config.toml
n_kv_head = 8
norm = "layernorm"
norm_place = "pre"
norm_eps = 1e-06
positions = "learned"
bias = "all"
tie_embeddings = true
init = "trunc"
init_std_qkv = 0.0148
init_std_o = 0.00301
beta1 = 0.95
lr_head = 0.00593
decay_shape = "pow"
train_tokens = 833400000
MLP neurons of a small language model. Each row is named by its layer, matrix (up: input weights) and neuron, and shows model dimensions 234-297. Each number is 50 + 12 x the weight over its row's rms, rounded and kept within 0 to 99.
A block is one neuron, or neurons of one layer that tend to fire together. After each block is what it responds to, as a language model described it from the Wikipedia text at the highest values.

L8.up1324:46 42 61 52 40 43 42 40 43 65 62 45 61 47 48 36 38 44 38 48 55 67 40 58 67 51 24 48 57 59 51 20 48 37 61 39 50 49 46 46 45 59 40 39 53 36 71 46 43 54 48 27 35 66 70 47 31 42 56 72 44 64 28 56
Partitive and royal "of". Mainly "of" after quantifiers (one of, some of, all of) or royal titles (King John II of Portugal); also date parts and table pipe cells.

L4.up414:48 50 39 59 27 53 65 42 77 53 57 46 54 37 13 63 41 59 54 54 62 64 47 46 54 48 71 45 67 73 59 49 45 35 57 53 52 40 61 52 44 71 41 59 54 59 47 48 70 40 47 61 24 43 31 43 50 50 55 76 54 59 42 54
L4.up1367:43 46 56 51 55 35 52 46 52 52 40 29 45 51 58 54 47 44 37 20 45 44 74 55 43 58 45 54 68 60 49 55 44 52 48 67 53 44 53 33 47 38 31 65 63 28 52 48 53 50 20 40 37 37 41 69 57 37 37 58 48 74 43 67
L4.up1995:66 45 38 49 49 34 27 40 42 48 50 44 42 41 60 65 37 48 51 44 40 48 41 44 69 63 41 50 57 59 47 40 44 73 63 41 55 46 61 64 54 40 20 46 53 66 50 63 63 20 56 62 43 21 51 42 48 41 41 62 55 55 41 67
L4.up2018:72 53 43 53 52 39 38 51 60 48 53 44 79 54 46 42 16 58 49 46 52 58 43 49 42 31 67 43 63 62 44 55 58 34 61 51 74 57 49 60 43 62 41 60 53 34 40 60 50 48 26 62 58 52 45 61 68 48 48 37 46 44 47 51
Partitive "of" after quantifiers. The word "of" right after a quantity word opening a partitive phrase, as in one of, all of, majority of, nine of; weaker on "or"/"few" after quantifiers.

L4.up561:43 51 48 73 34 59 57 33 48 50 52 64 47 58 29 34 53 69 45 65 55 37 56 37 56 42 26 40 38 59 57 42 65 73 42 53 49 46 71 75 49 50 56 63 40 64 34 59 66 63 45 30 65 62 61 59 44 69 40 26 52 54 32 32
L4.up786:26 44 39 56 55 71 54 58 39 76 56 73 37 29 60 51 58 46 47 61 33 61 40 47 72 46 46 63 66 56 64 44 55 61 52 70 50 51 35 37 45 39 35 46 45 69 65 35 59 42 23 42 51 65 54 37 45 48 59 47 61 54 39 70
L4.up1875:36 45 62 25 41 57 27 33 47 47 52 59 37 46 54 56 21 38 74 53 41 66 35 50 51 34 37 56 54 61 61 30 72 40 83 49 49 53 17 31 40 60 62 64 48 34 71 44 55 59 50 68 64 62 63 36 44 40 53 50 52 45 38 46
L4.up1904:37 63 74 74 44 64 42 67 47 45 29 37 50 43 42 62 55 46 42 50 51 63 52 48 47 62 61 43 52 47 59 37 54 64 53 69 41 53 48 57 55 31 43 27 56 45 67 29 55 44 41 51 59 53 46 50 58 50 43 52 34 53 60 75
Section heading close. Closing == or === markers ending Wikipedia section headings such as ==Life==, == Career ==, ===Accolades===, plus the line break right after them.

L5.up539:34 45 48 41 50 56 68 45 44 53 47 55 64 52 52 58 86 23 39 59 61 57 56 49 53 33 49 48 55 45 29 37 43 38 66 63 48 47 45 42 55 69 45 40 46 59 29 49 44 24 56 37 66 56 45 47 54 42 50 34 49 51 45 51
L5.up736:30 36 38 28 40 59 60 55 59 58 33 70 75 50 71 45 61 52 51 37 55 57 56 51 43 44 55 48 69 69 66 45 55 48 69 47 66 32 58 49 45 41 43 51 44 53 53 71 64 58 48 52 40 32 47 35 52 27 65 57 37 44 42 36
L5.up1001:49 46 34 54 73 23 48 65 47 56 50 31 58 38 51 52 45 57 50 57 69 64 37 63 33 32 46 48 47 39 70 29 28 56 58 49 52 40 51 56 47 33 53 50 52 38 57 44 37 57 46 50 90 47 53 38 28 48 75 54 55 54 32 59
L5.up1353:56 34 57 48 37 41 59 55 18 50 63 22 93 46 48 66 64 33 62 54 55 42 39 43 70 55 63 60 54 78 70 32 60 45 45 45 58 55 32 60 55 31 49 34 86 55 51 32 45 60 42 42 85 44 40 31 55 37 55 48 38 50 43 43
Section-heading closing markers. Closing == or === after Wikipedia section titles like ==Career==, ==Reception==, ===Accolades===, and occasionally the final piece of a mid-word name.

L5.up720:66 80 28 51 40 33 33 59 49 43 55 39 47 48 62 29 37 45 48 24 62 33 53 66 60 65 47 31 44 45 47 24 59 54 44 44 56 57 58 43 57 39 32 45 53 52 60 52 57 80 61 37 65 33 70 30 29 39 39 64 45 34 37 55
L5.up746:31 62 57 54 32 45 62 35 53 63 44 65 74 61 77 25 48 75 61 56 43 47 42 58 76 56 39 58 38 63 50 31 70 46 53 57 38 37 53 56 48 62 56 44 51 43 43 66 39 47 73 57 71 68 55 46 59 56 51 45 54 23 36 48
L5.up997:57 53 69 43 50 40 32 63 56 46 51 57 68 84 74 40 65 48 67 51 55 68 51 54 57 42 38 41 62 45 28 66 40 39 46 50 70 55 41 60 55 56 44 41 60 44 55 54 49 77 54 45 47 55 68 57 53 49 73 57 56 41 47 46
L5.up1908:36 72 75 50 51 37 27 50 35 41 38 63 64 73 57 50 58 53 68 41 71 67 47 54 70 74 29 38 35 55 35 45 50 31 64 50 42 30 40 40 28 61 64 52 47 54 43 53 50 57 61 53 44 57 50 44 32 64 48 42 33 49 39 47
Plural count nouns. Fires on the plural noun or its first piece right after a number or quantifier, plus following plural verbs: two justices, three other, many more, were.

L8.up241:31 37 41 65 60 77 52 38 45 45 49 64 25 64 30 58 61 38 41 61 65 43 56 49 47 45 38 40 51 46 36 49 40 44 65 41 60 64 36 39 42 51 63 46 30 57 68 52 62 68 42 55 30 51 31 50 58 37 37 51 67 61 34 36
Wikipedia section-heading words. Final word or word piece of a Wikipedia section heading between == marks, e.g. Early life and education, Critical reception, Personnel.

L8.up219:53 63 84 62 57 42 36 54 70 49 47 57 76 46 36 58 51 43 50 60 33 49 69 49 54 66 62 48 36 42 36 43 35 38 63 40 46 63 61 60 50 37 74 70 74 56 54 39 40 63 50 47 58 53 37 55 49 52 53 58 36 70 48 56
Plural noun endings. Final piece of plural nouns, often after a number or quantifier and before of/in/and, such as channels, stages, games.

L5.up392:42 30 57 50 43 52 41 35 52 44 68 57 30 67 33 53 49 57 50 34 55 57 46 49 45 51 50 48 47 52 48 55 50 34 62 26 60 55 39 56 34 55 47 51 53 63 67 84 68 72 42 75 36 32 50 69 38 43 72 42 39 65 15 37
L5.up731:34 21 55 59 67 52 65 55 45 74 58 24 36 48 41 29 34 78 42 44 55 58 59 42 36 46 46 60 67 53 43 48 60 52 59 58 56 44 34 66 56 69 21 52 60 51 54 59 38 57 37 43 31 41 58 49 59 60 53 51 37 42 47 33
L5.up935:46 35 60 69 69 66 36 49 59 46 53 41 47 32 65 46 59 53 30 35 30 48 54 44 44 55 59 53 49 50 50 57 49 51 31 55 58 87 38 57 48 56 58 39 55 43 49 65 68 44 54 66 49 46 53 70 59 55 52 53 57 31 80 34
L5.up1316:56 37 47 44 48 46 32 51 30 33 64 59 32 47 52 50 51 88 47 40 50 51 59 49 39 61 21 54 45 46 49 45 59 39 69 61 36 31 39 35 45 46 62 57 45 44 37 46 49 34 56 52 45 54 54 48 63 63 43 41 59 46 43 67
Possessive after surnames. Possessive 's or the final word piece right after a personal surname, as in Lambert's, Presley's, Verlander's; also later pieces inside longer names (Chist-y-akova).

L8.up1761:56 31 72 47 32 34 58 31 53 39 45 58 33 66 43 44 54 56 66 71 40 54 50 63 36 37 50 47 51 51 44 35 64 35 71 53 36 39 66 67 65 49 43 63 52 53 51 43 58 56 39 71 45 42 49 46 58 53 59 54 66 14 55 38
Post-name continuation tokens. Tokens right after a proper name, mostly possessive 's (Shippey's, Maine's, Kendall's), also the next word or piece of multi-part names (Cowdenbeath, Huron and, Barnes Air).

L5.up383:57 38 59 41 47 40 33 52 44 50 53 46 48 63 51 57 48 51 56 48 57 63 60 56 45 54 52 62 48 60 52 56 59 83 54 61 53 36 37 63 50 56 37 42 56 44 39 49 59 48 48 48 55 55 19 63 57 78 51 62 44 40 59 59
L5.up808:69 50 22 23 62 23 41 43 48 69 51 40 54 68 50 77 54 61 58 48 37 55 32 46 52 69 37 66 32 63 50 62 56 35 33 46 52 42 51 41 65 66 54 52 53 46 43 41 51 64 41 47 34 61 66 52 40 34 55 52 37 78 45 31
L5.up1558:50 43 31 32 71 60 64 46 54 56 42 57 69 38 49 30 37 69 43 11 50 40 82 34 73 52 70 63 59 45 61 48 60 48 46 50 54 37 56 36 34 57 50 45 56 65 43 34 67 62 68 80 33 51 34 52 49 48 51 56 39 33 53 54
L5.up1836:40 67 22 54 46 47 52 40 21 50 52 42 52 68 37 48 39 25 33 36 56 60 54 53 55 54 56 57 67 61 49 50 60 49 56 42 61 45 39 45 72 58 28 36 61 48 52 58 50 25 68 76 25 34 62 55 50 46 50 63 35 55 47 67
Partitive "of" after quantifiers. The word "of" in partitive or membership phrases, mostly "one of" (one of the best, one of several), also "many of", "member of", "part of".

L4.up845:62 57 77 28 44 32 45 43 48 57 57 33 28 45 33 52 57 32 59 36 34 31 71 60 50 59 68 64 44 75 38 35 40 27 47 54 68 54 68 53 43 44 52 49 65 47 57 41 61 52 47 64 56 33 52 38 47 57 43 54 30 46 49 36
L4.up1378:49 55 43 50 23 24 37 44 34 54 49 63 51 55 46 52 50 25 54 55 56 53 34 43 49 52 48 46 51 61 53 50 55 51 62 57 77 24 50 29 32 64 53 44 50 48 62 51 56 52 53 65 52 56 75 38 47 50 32 67 60 62 44 44
L4.up1790:65 60 49 75 30 43 49 59 60 41 53 59 57 50 58 43 50 36 69 64 68 48 49 47 77 65 56 52 46 56 76 53 35 46 49 43 59 42 47 24 29 53 64 62 65 64 70 62 46 54 71 42 64 70 60 65 61 52 54 58 44 53 58 41
L4.up1803:76 58 30 57 41 60 50 49 47 31 54 56 66 64 54 48 43 31 53 53 55 60 38 63 41 39 41 50 30 40 59 57 38 44 68 60 71 62 62 66 43 37 54 54 45 66 61 65 62 45 42 57 52 48 55 46 27 31 44 45 65 71 65 34
Plural noun endings. Plural suffixes (-s, -es, -ies, -ers, -ists) ending common nouns in running prose, as in squadrons, movements, journalists, nominations.